Weights of a small transformer language model.
Size: 18 layers, 8 heads of 64, vocabulary 10844.
Architecture: LayerNorm before each block, rotary positions, untied embeddings, attention and MLP in parallel.
MLP neurons of a small language model. Each row is named by its layer, matrix (gate and up: input weights; down: output weights) and neuron, and shows model dimensions 432-495. Each number is 50 + 10 x the weight over its row's rms, rounded and kept within 0 to 99. A neuron's up and down rows have the sign that makes its largest values positive.
After each neuron's rows, "raises" lists the tokens whose logits its output raises most directly, leaving later layers aside.

L13.gate709:64 50 33 50 60 48 69 58 35 35 49 49 22 46 52 53 43 56 37 58 65 38 54 48 62 34 60 56 62 37 47 55 46 66 58 70 33 56 53 50 54 63 37 40 42 57 58 34 56 51 53 61 52 53 56 60 48 52 31 35 50 55 62 61
L13.up709:66 43 41 60 50 50 50 62 53 62 54 39 57 42 34 35 46 33 59 56 44 53 49 47 51 39 47 53 56 63 71 58 47 31 50 65 51 66 58 65 62 46 34 78 49 49 48 54 68 51 50 36 46 55 59 51 52 43 46 53 50 52 45 66
L13.down709:60 52 53 47 48 51 57 29 36 53 40 48 47 59 51 46 45 40 51 58 58 47 47 59 60 36 34 27 57 35 52 67 51 65 37 55 54 54 58 51 61 68 51 29 55 40 58 40 42 61 42 59 47 32 34 64 40 51 39 47 67 71 58 50
raises: " of The", " of D", " of K", " of V", " of S"

L13.gate926:41 42 56 68 61 49 49 46 49 61 45 37 53 54 48 35 52 44 64 37 43 50 49 50 57 69 47 46 53 46 53 49 41 30 50 41 59 52 48 56 43 60 58 64 48 55 38 60 41 65 44 45 62 64 51 55 58 54 58 62 46 53 53 61
L13.up926:43 53 61 67 75 54 48 53 47 52 49 66 50 41 48 44 43 70 51 57 40 33 36 52 49 67 51 64 42 51 46 48 34 48 50 38 49 35 52 55 58 52 37 68 48 46 51 45 69 56 45 47 52 48 46 39 54 59 55 48 46 39 54 57
L13.down926:60 44 41 49 44 31 51 55 57 29 47 40 69 42 63 42 60 51 44 60 46 51 45 47 45 71 56 32 43 52 44 52 55 60 58 42 56 58 54 50 53 61 52 61 26 39 32 52 59 58 69 40 39 50 47 58 42 51 73 71 51 62 37 53
raises: " late ", " early ", " mid-", " early", " Civil War"

L13.gate1001:46 44 66 54 65 59 58 44 50 52 59 53 48 40 64 52 51 49 38 57 37 36 72 61 60 47 55 43 41 50 45 43 46 46 53 53 44 37 62 38 46 28 52 50 36 45 30 35 49 46 44 60 58 43 46 28 60 59 34 33 65 47 52 31
L13.up1001:50 39 49 47 49 44 54 51 59 54 49 30 54 36 59 51 26 50 48 49 37 54 46 50 60 50 49 38 39 58 54 55 29 50 43 51 55 57 36 53 54 43 54 37 36 41 65 46 47 69 42 55 45 35 45 47 46 44 42 41 47 72 59 46
L13.down1001:56 52 50 65 61 57 48 53 43 43 42 36 49 45 50 48 64 46 40 44 47 49 61 65 52 50 45 74 42 55 43 53 43 40 55 42 51 41 58 52 32 61 43 72 61 58 61 64 47 55 41 48 46 59 52 47 53 53 47 49 47 56 46 40
raises: "P.", "C.", "A.", "E.", "M."

L12.gate1160:50 39 40 47 46 55 66 50 43 51 61 65 54 52 59 51 50 56 60 63 47 62 62 35 61 32 46 42 39 40 49 75 56 53 43 57 46 58 64 58 64 43 55 65 61 85 46 53 40 46 41 42 38 37 47 58 54 39 59 62 47 31 44 57
L12.up1160:44 53 56 55 63 53 56 51 48 54 55 49 41 50 78 65 40 54 36 41 44 58 35 54 47 47 53 44 50 44 46 67 67 36 45 48 50 34 55 70 63 56 61 50 47 60 31 53 45 61 54 51 44 65 52 56 69 43 61 47 33 60 58 53
L12.down1160:49 39 56 60 57 36 51 37 50 63 54 64 59 25 64 57 43 56 55 55 58 56 42 40 62 57 67 41 55 58 58 51 54 65 60 47 44 45 50 42 67 42 48 52 31 47 37 35 51 50 33 33 56 69 41 52 66 52 47 48 40 41 41 54
raises: "ime", "ially", "til", "ulated", "ulate"

L11.gate1063:52 38 52 51 38 52 63 57 54 38 53 45 48 56 65 55 44 46 47 42 41 51 32 55 36 58 52 52 56 54 46 43 55 54 43 52 33 41 54 46 47 49 58 30 54 56 47 47 63 33 24 55 64 45 64 53 66 69 44 58 32 66 51 48
L11.up1063:58 34 53 66 41 50 64 53 43 65 53 52 28 56 56 26 38 57 40 55 54 66 33 68 67 42 42 44 64 51 54 37 48 52 41 33 40 54 43 34 59 59 45 51 46 45 33 61 62 46 40 60 51 58 57 15 44 47 22 55 51 67 57 59
L11.down1063:44 53 38 68 51 69 44 50 57 44 47 54 40 50 61 34 54 43 39 51 44 47 48 50 48 57 48 56 43 50 47 49 57 46 60 41 49 44 58 38 57 50 51 72 50 56 42 53 66 36 50 40 76 55 36 37 46 64 55 72 43 52 45 60
raises: "uris", "ury", "ockey", "ump", "oint"

L15.gate665:50 54 59 52 58 58 32 67 49 53 43 63 41 31 34 40 39 58 58 44 51 58 46 69 43 48 51 53 46 61 63 68 50 62 66 45 41 32 54 32 49 47 66 42 53 45 54 41 42 53 51 68 51 46 49 54 61 19 54 34 47 49 56 55
L15.up665:53 37 58 64 61 42 45 46 52 48 31 33 43 37 53 53 62 48 66 45 56 41 43 42 67 52 55 53 61 31 52 56 61 28 64 66 45 51 51 42 45 58 54 43 55 42 43 39 56 60 57 41 49 52 47 67 63 37 48 41 59 56 39 48
L15.down665:33 24 74 52 62 50 46 34 73 51 45 61 40 43 58 59 60 37 60 58 62 64 45 51 57 62 59 36 42 51 26 52 54 47 55 57 33 43 62 51 55 37 56 40 53 47 44 42 46 46 52 54 56 43 50 57 46 41 56 37 53 46 50 24
raises: "e,", "e.", "e |", "e (", "ti"

L2.gate1039:60 64 68 61 51 50 62 51 37 56 56 38 40 43 36 57 52 52 45 69 40 51 35 58 49 45 60 47 43 52 36 63 59 47 52 48 44 59 58 47 56 60 55 44 55 59 68 46 36 61 49 58 45 44 43 38 49 44 49 59 51 55 33 66
L2.up1039:48 58 47 46 47 42 35 42 53 54 55 33 57 43 48 40 39 55 40 57 41 38 41 43 41 52 66 50 53 36 44 60 58 52 46 48 47 44 46 48 42 53 44 50 47 39 52 36 70 61 76 60 46 63 61 46 53 60 58 36 47 51 35 55
L2.down1039:48 57 49 52 53 44 48 33 31 65 61 30 47 52 28 52 51 71 43 66 45 43 38 57 43 72 59 40 59 41 46 54 67 52 45 46 43 47 42 42 57 65 51 32 62 62 65 44 65 65 58 50 60 41 58 43 47 65 48 38 42 43 27 58
raises: "ton,", "ton", "cher", "tle", "term"

L12.gate987:55 71 31 48 46 64 29 41 71 55 54 36 48 49 40 48 46 40 63 55 46 55 54 47 41 37 49 56 34 44 48 47 41 58 46 67 51 41 50 49 63 47 58 57 34 50 35 45 37 53 50 54 57 59 54 38 52 58 53 32 51 41 43 60
L12.up987:48 57 41 68 64 42 43 47 56 56 68 74 47 53 56 61 45 42 39 48 39 37 48 29 60 41 50 49 49 65 49 55 42 58 54 51 57 49 49 47 43 54 49 42 45 41 32 35 52 50 63 56 50 41 57 45 45 45 37 44 38 47 48 49
L12.down987:55 63 46 71 49 39 47 46 61 50 55 60 48 35 59 46 64 52 65 46 51 58 61 53 58 33 52 67 37 48 33 50 36 56 35 59 53 38 53 43 53 54 57 46 51 46 39 39 51 58 46 56 32 43 60 55 52 55 50 58 61 53 42 63
raises: "ary", "ous", "ary School", "aries", "am"

L13.gate605:46 56 55 29 57 64 63 57 51 51 70 38 53 46 38 65 60 52 61 59 40 40 47 43 54 47 46 47 54 38 44 45 66 48 31 64 46 43 39 64 36 32 64 35 45 57 52 42 30 47 40 44 44 67 57 55 43 53 46 50 45 59 70 47
L13.up605:46 50 54 36 56 35 41 57 42 42 57 43 42 49 52 56 48 46 54 44 60 44 40 44 50 54 55 36 40 64 49 52 48 63 47 58 62 46 65 33 63 38 59 49 43 54 55 65 53 38 56 49 45 54 31 46 63 57 46 54 54 47 69 68
L13.down605:39 62 54 55 57 58 49 54 44 50 36 41 44 54 50 55 42 44 50 53 34 50 49 58 52 37 36 64 51 56 54 32 50 48 43 65 51 38 49 44 43 56 42 37 58 54 60 46 62 56 39 50 71 44 50 53 47 31 54 54 36 70 44 45
raises: " in the city", " inside", " in B", " in C", " today"

L15.gate919:47 58 49 46 39 29 55 67 43 33 62 56 29 50 56 44 55 66 33 56 57 69 34 43 59 41 50 62 63 61 40 43 55 56 57 44 49 50 71 45 46 58 56 47 61 48 49 46 50 45 44 48 54 57 65 41 50 58 44 49 55 38 50 51
L15.up919:58 53 58 75 60 52 56 60 47 51 48 29 55 55 54 49 35 47 38 66 45 73 47 39 56 44 39 52 54 57 58 53 49 50 60 50 86 39 52 42 59 56 50 41 56 46 62 70 55 50 74 60 47 50 54 44 36 47 56 49 45 37 32 59
L15.down919:34 58 70 57 58 53 50 42 44 45 41 51 53 58 58 48 51 50 56 53 67 43 54 51 63 43 44 52 66 64 41 56 41 52 59 43 64 63 46 44 47 44 55 39 49 37 39 70 46 57 46 40 34 51 62 48 53 43 39 50 58 50 60 78
raises: "zen", "z", "zy", "ze", " throw"

L11.gate936:47 44 49 52 50 43 73 40 54 67 58 56 56 56 78 36 36 49 43 39 36 49 41 51 52 53 46 53 37 49 55 68 58 35 59 56 53 47 38 55 51 34 40 49 48 32 55 57 55 52 34 52 44 42 45 47 64 43 60 51 50 45 45 41
L11.up936:65 50 51 67 55 49 48 55 42 53 54 50 50 37 61 44 48 43 58 59 42 50 41 55 42 68 59 40 42 58 45 58 65 48 47 37 61 29 44 31 61 40 39 48 48 51 46 44 57 47 53 50 66 56 40 45 51 38 48 58 47 44 45 48
L11.down936:54 68 37 54 51 69 37 43 48 60 38 48 78 51 44 56 42 45 56 43 49 44 53 44 31 46 54 39 50 47 60 45 59 50 64 59 45 46 56 71 55 48 39 59 46 48 34 48 67 51 26 47 45 45 50 53 61 55 38 47 38 57 33 54
raises: "wards", "ward", "f", " until the", "sh"

L13.gate287:53 50 51 56 57 53 38 56 49 61 47 46 54 54 50 55 53 24 60 40 46 40 46 60 59 53 55 50 49 59 68 50 56 60 58 39 51 47 49 68 67 69 66 67 56 45 38 64 42 54 52 46 52 33 61 50 43 45 45 51 60 47 63 51
L13.up287:46 50 54 54 40 70 43 50 36 45 49 64 35 36 61 46 47 54 34 43 44 51 55 51 50 58 77 46 56 50 64 70 44 53 55 37 37 63 31 42 60 54 50 48 75 52 47 48 47 35 49 39 67 58 37 54 58 43 67 63 53 41 55 49
L13.down287:65 50 42 60 63 54 59 59 58 66 51 55 43 55 57 70 53 58 44 44 39 60 44 48 55 56 53 34 55 44 63 64 44 50 51 52 41 36 54 59 48 63 47 72 59 65 52 70 49 41 37 29 64 50 35 33 50 49 60 56 47 58 40 45
raises: " ISBN ", " Vol.", " p.", " online", "book"

L13.gate406:73 34 46 67 59 40 57 38 62 42 73 54 45 26 31 52 54 44 44 53 44 47 50 53 57 54 61 45 52 42 36 42 56 52 61 58 55 56 39 52 46 44 37 49 41 47 33 37 52 54 48 57 45 41 49 41 56 50 47 41 40 39 34 49
L13.up406:49 53 44 59 62 59 45 64 66 45 36 58 42 29 46 57 66 40 56 63 49 54 54 41 55 60 51 41 44 47 57 60 58 33 48 53 42 48 41 52 51 56 41 64 52 50 47 35 52 65 48 54 56 29 59 54 35 18 58 60 51 45 49 47
L13.down406:46 39 48 43 60 60 53 46 60 62 32 52 42 35 42 58 62 56 54 75 49 47 41 40 44 54 42 54 47 43 43 55 55 44 47 67 49 43 42 56 73 43 49 59 59 49 48 42 54 22 32 45 56 38 63 74 32 53 58 32 55 71 39 46
raises: " to his", " to this", "ward", "wards", " to its"

L12.gate142:54 43 56 62 47 43 33 45 38 38 56 34 53 42 48 53 55 59 35 48 56 41 52 52 46 60 49 59 48 57 43 31 39 56 41 53 60 51 59 42 48 72 51 62 44 45 36 63 36 63 54 55 40 58 64 54 44 53 40 32 53 50 64 49
L12.up142:50 62 44 56 44 45 50 53 62 56 43 42 52 44 47 68 52 60 45 54 53 47 50 44 56 49 69 55 47 46 40 41 61 40 50 56 47 50 53 53 40 36 39 44 56 49 55 46 46 45 60 50 52 44 53 35 44 77 49 38 18 39 60 63
L12.down142:41 62 61 56 34 65 53 46 44 62 52 36 41 38 38 40 51 59 43 50 68 50 68 49 57 37 61 43 56 40 42 42 42 49 55 56 59 35 43 51 38 47 34 47 38 39 44 57 33 37 45 56 52 55 70 58 52 60 45 54 58 34 58 33
raises: "ull", "-e", " Shah", " Iran", "li"

L15.gate878:43 41 51 40 32 64 63 49 46 45 49 65 49 63 65 43 43 52 57 49 25 55 58 57 41 30 58 46 60 57 51 46 39 69 42 68 62 53 67 54 51 61 55 32 39 66 33 45 36 53 63 76 49 42 49 53 50 71 55 51 50 45 47 75
L15.up878:58 53 67 48 32 68 52 51 36 55 48 49 39 56 40 56 34 65 45 52 47 23 51 54 41 46 50 54 70 40 51 42 57 69 57 70 48 50 55 48 42 62 54 42 42 54 61 60 37 45 56 42 42 67 54 31 77 47 39 38 59 41 63 50
L15.down878:52 67 54 33 50 54 44 37 64 56 51 28 41 41 51 44 62 63 60 61 38 45 56 46 49 46 43 60 57 40 46 48 70 59 31 58 60 69 43 51 51 65 56 61 61 43 45 55 48 45 45 50 64 51 46 43 62 54 59 53 59 44 42 55
raises: " me", "-g", "-in", "-", " us"

L15.gate1134:54 53 58 55 34 70 47 46 55 50 45 65 51 52 58 68 62 39 42 49 42 37 45 53 46 42 47 65 37 48 44 59 61 38 56 39 47 62 64 45 63 49 49 41 46 61 52 44 47 50 41 25 44 51 47 53 48 52 54 52 35 52 53 52
L15.up1134:50 44 51 45 66 69 62 39 47 45 41 35 53 62 52 54 61 44 59 36 26 61 31 60 42 44 47 55 50 58 59 42 53 36 50 66 38 55 56 55 53 53 66 45 46 53 52 53 42 52 61 54 46 40 27 46 53 42 61 41 54 51 51 55
L15.down1134:44 56 56 65 47 53 71 48 59 38 58 39 51 33 59 34 58 61 67 44 34 49 36 46 35 52 45 52 55 29 26 51 60 61 55 52 61 81 55 53 53 52 46 37 46 52 34 25 55 50 57 47 41 61 44 47 78 59 59 43 43 62 46 43
raises: " State", " rule", " state.", " world", " state"

L11.gate707:58 51 45 47 54 35 41 51 51 52 39 41 52 61 46 41 57 47 59 41 55 54 57 50 42 55 62 60 52 70 31 50 34 37 54 62 30 41 30 53 54 45 45 63 55 27 55 55 57 48 46 64 45 51 47 63 43 32 40 48 39 61 53 44
L11.up707:43 53 34 65 36 60 53 51 46 56 30 53 59 27 41 41 50 51 41 57 50 51 43 49 60 59 48 44 55 62 54 50 55 50 36 50 46 55 68 55 51 45 46 42 57 42 39 47 32 48 48 53 45 51 61 56 45 67 67 61 46 37 59 46
L11.down707:68 56 48 39 48 31 29 62 52 48 54 40 56 58 49 44 50 44 56 49 64 46 44 60 58 42 60 50 54 48 46 76 51 44 59 43 52 33 25 55 69 47 42 48 42 51 56 56 67 52 46 66 49 35 42 54 43 43 41 39 51 77 39 39
raises: " Japan", " Japanese", "ō", " Shin", "ichi"

L12.gate744:44 29 55 40 39 64 58 56 50 47 60 54 30 60 65 46 40 59 59 39 46 23 41 54 46 68 54 54 46 48 49 62 36 67 61 54 57 64 39 58 63 48 60 62 55 42 32 53 40 55 59 50 53 53 49 61 63 58 30 45 54 41 39 51
L12.up744:57 56 37 49 43 46 45 64 38 49 34 32 63 43 64 54 50 44 63 59 65 59 47 61 57 49 52 63 59 49 57 34 44 49 53 34 53 44 55 69 44 38 78 75 35 38 31 46 57 60 55 22 42 50 51 42 55 51 47 60 42 61 53 49
L12.down744:63 48 38 63 69 53 57 50 30 44 43 57 25 65 53 42 62 34 58 68 47 47 39 44 34 32 58 41 49 37 59 30 49 65 51 38 49 46 49 54 63 49 48 53 65 49 46 52 43 58 43 22 50 31 42 44 50 50 51 57 46 50 50 29
raises: " two", " three", " five", " four", " nine"

L2.gate814:38 54 54 41 44 39 48 37 28 36 56 57 57 59 53 51 38 61 62 42 48 47 62 41 59 42 45 54 51 45 51 64 38 38 50 30 46 66 52 60 53 28 52 53 43 25 39 43 42 55 65 41 59 38 57 50 54 62 50 58 71 40 52 55
L2.up814:47 32 60 42 55 49 58 53 64 42 53 37 43 51 51 57 59 50 55 66 47 58 50 60 40 55 44 36 32 48 49 70 58 44 59 57 48 61 47 61 51 50 46 48 49 49 56 44 55 48 68 46 55 45 34 54 63 53 46 63 52 39 52 54
L2.down814:46 44 58 60 53 42 55 55 49 45 60 43 43 50 49 56 41 55 56 49 56 49 60 55 47 35 54 46 47 45 58 68 59 30 79 39 52 74 65 61 48 46 39 55 48 52 59 28 52 40 67 50 75 49 33 55 62 54 52 51 53 34 51 63
raises: "elf", "itter", "isted", "ist,", "right"

L13.gate804:35 36 43 65 62 55 44 49 52 49 54 58 46 47 59 51 55 43 56 59 55 53 60 50 46 34 49 56 57 45 58 56 48 53 45 67 41 45 47 45 50 38 60 42 33 47 25 67 41 69 28 45 48 44 60 55 44 34 35 52 55 57 57 54
L13.up804:61 61 61 37 55 51 50 36 47 69 56 53 30 49 68 56 33 59 43 52 56 48 73 52 60 63 46 51 64 55 39 43 48 57 49 51 58 56 50 37 53 37 40 60 38 50 48 53 57 70 44 56 51 52 32 24 69 37 37 63 38 62 57 62
L13.down804:52 56 55 45 38 48 60 42 46 43 70 48 56 36 54 56 33 47 39 51 49 46 53 43 54 65 35 37 58 51 73 51 48 30 45 50 51 54 39 60 50 70 47 39 33 71 66 59 59 50 53 33 45 41 40 59 39 58 52 37 48 62 53 59
raises: " England", " France", " Spain", " United Kingdom", " Ireland"

L12.gate285:49 62 37 77 54 48 41 56 72 46 38 27 40 44 60 53 56 50 55 37 54 57 38 38 51 76 44 38 56 61 45 34 63 52 59 45 51 57 55 43 44 47 51 50 45 31 58 45 51 47 52 46 60 47 43 46 48 62 55 41 48 50 50 48
L12.up285:50 36 38 55 65 45 57 54 54 43 39 45 57 46 39 51 53 51 56 46 61 45 44 54 51 49 47 46 43 49 41 65 56 50 48 54 49 63 46 57 44 55 58 44 53 32 53 53 51 32 48 54 51 57 49 55 48 54 58 39 64 48 36 38
L12.down285:35 39 56 62 58 47 52 45 51 38 67 36 49 56 53 42 52 53 60 28 63 60 44 57 58 45 47 53 55 70 53 57 32 48 51 46 45 72 64 59 39 45 39 49 42 52 45 45 33 46 61 48 31 68 57 46 58 48 40 36 57 46 48 35
raises: "itte", "es were", "es.", "es:", "es | "

L15.gate806:48 44 48 16 40 48 64 57 58 61 65 58 46 44 48 54 49 56 66 45 43 62 58 41 37 62 52 47 53 45 59 60 33 58 36 38 33 57 49 38 39 69 59 42 53 44 61 51 56 60 55 39 52 45 39 46 53 56 53 52 48 42 50 46
L15.up806:43 54 47 48 37 44 47 42 59 51 52 46 60 54 51 65 46 78 47 36 58 63 42 36 37 61 29 44 64 30 37 59 57 55 58 54 59 68 78 54 56 52 53 47 57 63 58 44 31 61 52 74 47 62 35 60 49 71 43 51 34 54 49 62
L15.down806:49 68 51 68 48 71 45 62 56 46 47 45 35 57 36 44 39 64 46 62 68 63 65 36 41 41 41 49 60 35 53 67 50 46 47 56 51 42 42 48 55 59 67 45 54 79 38 42 54 48 54 26 50 55 35 50 64 57 61 44 50 40 44 80
raises: "ition", "o M", "ipe", "itions", "o"

L15.gate1040:62 52 21 44 61 51 52 38 44 47 36 57 38 58 48 62 56 25 56 51 54 57 34 32 45 60 50 56 73 50 46 35 24 70 40 40 43 50 45 49 52 45 35 54 52 49 68 39 63 55 59 52 56 40 61 54 52 53 51 51 63 42 40 40
L15.up1040:35 48 51 55 47 57 65 46 48 35 44 45 48 51 49 51 65 60 48 65 52 62 47 47 50 46 57 58 43 78 54 59 45 55 60 61 37 59 50 48 38 50 40 54 65 52 41 42 59 46 65 38 58 50 48 51 52 49 45 72 69 42 55 41
L15.down1040:59 27 44 44 61 44 51 42 53 59 53 58 43 59 54 66 47 41 58 65 59 33 48 34 70 42 61 53 60 34 45 45 57 76 57 48 56 70 52 48 39 65 42 58 52 38 53 55 61 35 56 40 60 45 34 66 62 45 41 31 43 43 40 42
raises: " y", " del", " de la", " River", " de"

L11.gate659:58 51 35 63 62 46 49 44 44 65 33 66 40 73 47 41 31 66 63 27 42 40 43 55 48 64 47 65 52 53 43 64 67 51 55 43 53 60 49 41 61 45 61 54 65 63 42 53 39 49 57 55 46 47 46 34 49 37 48 58 31 56 41 57
L11.up659:51 53 52 52 56 61 31 39 44 43 64 62 48 53 43 40 49 58 42 28 54 39 45 52 48 43 50 36 42 61 51 55 59 60 50 48 38 74 34 56 64 59 54 36 32 53 51 61 53 53 67 65 50 34 43 37 48 44 58 52 59 32 52 34
L11.down659:53 54 45 35 70 54 35 54 40 54 58 51 56 47 35 39 47 35 54 57 45 60 49 38 45 43 45 53 46 59 59 48 42 46 45 66 42 48 46 58 79 55 65 46 56 41 66 50 44 40 40 49 52 56 53 59 62 53 64 69 34 36 50 46
raises: "on.", "on | ", "on |", "on,", "on ("

L15.gate657:44 49 46 52 25 26 51 49 86 43 45 39 42 55 58 44 63 30 30 60 39 61 61 46 38 72 54 60 45 45 49 48 52 29 41 57 62 30 63 28 80 59 57 60 48 57 53 60 46 50 51 41 40 50 55 53 51 46 55 51 33 43 52 59
L15.up657:57 49 50 51 39 36 56 69 67 36 51 70 48 41 47 33 57 56 57 47 54 47 50 41 44 40 40 47 54 58 54 56 47 55 44 51 46 58 51 55 48 74 49 52 56 48 42 36 52 43 43 43 53 66 35 44 38 35 42 47 47 59 47 44
L15.down657:48 57 68 62 30 51 43 63 54 46 46 48 62 37 47 62 65 41 42 54 44 65 48 66 57 63 41 52 41 51 60 53 47 61 61 57 54 58 51 53 60 60 52 50 37 65 31 42 25 36 46 52 41 52 60 62 50 34 53 36 70 57 53 59
raises: "ary", "arily", "ary School", "atus", "ata"

L2.gate1151:56 50 72 51 41 52 50 45 54 52 55 53 44 54 57 58 45 46 62 61 60 61 44 68 67 63 54 25 36 52 57 63 44 52 66 49 46 37 60 48 63 65 56 40 37 36 61 57 66 49 60 53 54 65 51 52 40 60 25 53 49 55 37 42
L2.up1151:49 47 49 45 48 50 37 34 48 49 48 53 48 64 53 63 32 41 57 30 39 55 48 29 50 57 53 36 48 37 53 39 57 53 65 62 38 40 41 50 42 72 55 60 63 47 52 59 52 56 42 50 65 45 52 47 43 56 43 56 42 61 27 59
L2.down1151:49 44 70 45 59 55 51 45 55 41 49 41 44 56 63 65 44 49 48 44 46 57 52 40 49 60 54 51 40 44 35 46 54 46 58 59 42 37 41 42 41 57 52 51 47 34 52 60 57 53 59 43 82 40 53 45 41 54 36 65 47 49 53 43
raises: "ications", "ication", "e's", "e (", "e,"

L11.gate170:51 56 45 47 72 43 64 51 46 58 50 45 42 45 42 55 44 51 54 52 51 60 41 27 52 44 41 50 63 56 49 55 45 70 61 41 32 62 57 65 54 51 46 35 55 55 38 74 53 47 49 42 68 55 50 51 49 53 58 57 50 55 42 49
L11.up170:43 65 54 49 44 59 55 46 52 42 52 40 47 58 50 59 57 58 35 45 55 30 43 49 39 58 64 33 53 72 43 52 65 44 55 72 71 54 61 42 48 62 55 49 73 55 47 50 48 49 55 59 44 35 64 42 31 40 54 51 49 43 50 35
L11.down170:52 55 53 53 56 37 74 52 54 55 41 56 45 42 44 50 48 57 45 54 55 47 46 48 65 27 39 56 57 49 32 58 46 62 55 40 33 62 56 64 61 43 46 61 40 42 56 65 55 58 40 42 67 44 50 61 46 42 43 51 68 46 36 49
raises: " d'", " de la", " de", "ère", " et"

L15.gate446:63 39 62 51 55 39 54 51 52 45 61 56 40 52 46 49 43 53 17 32 49 49 62 51 56 50 49 55 43 37 65 67 45 52 66 46 44 56 54 56 41 51 52 72 49 67 60 48 46 46 32 54 50 56 36 28 44 67 54 32 53 50 45 34
L15.up446:58 40 44 40 58 47 40 57 39 51 45 50 60 55 57 57 68 40 53 43 49 37 22 55 56 50 65 62 48 52 53 57 52 54 46 32 46 44 42 59 39 53 70 63 40 65 62 57 47 47 44 45 58 55 60 45 56 51 54 54 53 52 48 22
L15.down446:38 43 49 54 45 33 57 56 62 59 52 32 60 36 55 55 38 50 48 54 62 44 64 33 61 56 51 43 52 48 64 41 33 34 72 22 56 51 41 57 52 41 56 44 58 46 41 68 52 57 61 53 63 48 62 43 65 55 41 57 56 45 52 44
raises: "\"", "\" (", "”", "\" and", "\" The"

L13.gate1282:49 56 43 42 54 57 47 46 42 55 56 43 36 54 65 47 47 37 59 43 47 39 50 70 41 57 51 53 35 38 47 53 54 28 45 69 59 38 32 50 37 43 41 35 42 55 49 61 53 44 35 66 48 36 39 28 44 42 42 49 38 53 64 51
L13.up1282:51 40 59 41 53 47 67 55 47 41 52 51 27 41 57 39 35 45 46 34 29 59 33 52 50 68 46 27 53 55 58 38 53 47 50 58 53 42 49 53 29 54 63 50 54 49 61 62 43 56 47 64 59 48 45 51 64 54 53 53 47 49 52 70
L13.down1282:49 45 55 28 42 64 42 60 45 49 53 52 53 68 58 53 48 48 49 56 54 51 58 55 41 54 54 71 67 51 54 45 64 41 37 52 32 38 49 47 38 46 49 54 60 57 38 49 69 33 41 49 55 43 34 46 45 46 51 43 48 56 39 38
raises: "ably", "ible", "able to", "ibility", "ential"

L12.gate1269:54 56 46 50 37 61 52 62 49 44 42 47 34 49 56 42 61 69 26 34 49 57 67 40 27 44 56 43 56 42 49 64 56 69 43 32 42 61 56 53 47 47 61 46 53 62 66 40 43 48 46 58 48 48 56 44 46 63 35 42 48 33 47 36
L12.up1269:56 65 42 55 53 51 55 54 48 50 40 57 66 52 54 42 44 53 41 49 41 39 36 61 37 53 47 58 45 58 56 62 74 57 63 46 46 64 62 48 57 53 52 45 69 37 67 55 55 36 49 34 57 56 50 26 47 44 45 52 35 66 51 47
L12.down1269:46 30 45 68 49 41 39 74 39 38 74 43 50 61 58 62 61 64 62 53 52 55 46 56 39 38 40 26 59 38 33 44 49 34 58 51 58 47 66 59 44 54 33 65 52 43 40 61 61 45 55 35 45 45 27 65 55 50 58 52 51 63 47 44
raises: "ings and", "ings", "ings.", "ings,", "ed to the"

L12.gate1268:49 30 61 34 39 52 26 61 52 55 64 75 51 72 57 59 63 51 59 52 54 42 52 45 50 43 55 54 53 55 53 46 55 70 56 60 59 58 55 53 60 68 59 71 41 58 47 44 52 51 51 49 40 50 44 59 59 45 67 54 42 54 61 64
L12.up1268:38 45 67 65 50 38 45 65 45 52 52 49 63 35 60 69 64 46 58 39 44 44 73 68 54 51 51 56 45 49 35 40 46 76 44 54 60 55 63 53 47 33 64 57 68 46 47 50 50 45 51 52 52 52 51 49 52 71 40 71 58 40 50 56
L12.down1268:43 44 54 43 59 37 57 37 44 67 58 47 47 61 61 43 61 55 66 53 68 42 62 54 32 49 43 44 58 57 48 32 32 63 42 66 56 48 54 49 39 43 71 44 60 58 44 51 62 60 64 58 46 33 60 59 50 52 47 46 62 58 53 36
raises: "y and", "y.", "y of", "ies and", "y,"

L13.gate1335:46 58 52 53 55 25 65 43 56 55 45 56 30 42 36 54 28 47 51 46 37 62 48 31 36 35 24 57 44 68 38 61 52 53 45 61 41 49 51 47 42 54 58 40 51 58 51 45 30 76 64 41 50 54 55 54 49 38 43 56 48 49 48 45
L13.up1335:38 56 58 45 42 56 74 34 57 43 41 41 42 33 42 43 52 54 60 63 43 50 43 44 38 48 52 69 40 71 46 55 69 61 80 59 52 56 59 52 47 51 64 59 54 69 71 39 43 57 49 48 51 55 57 49 51 45 45 58 46 55 72 31
L13.down1335:52 26 55 35 69 53 78 61 31 59 48 42 45 53 36 46 48 47 43 65 35 51 34 52 48 48 36 38 51 52 53 46 51 56 62 34 40 66 60 66 53 40 51 53 34 49 65 58 41 56 44 44 61 55 47 40 57 61 39 32 65 57 54 67
raises: " de la", " national", " du", " des", " et"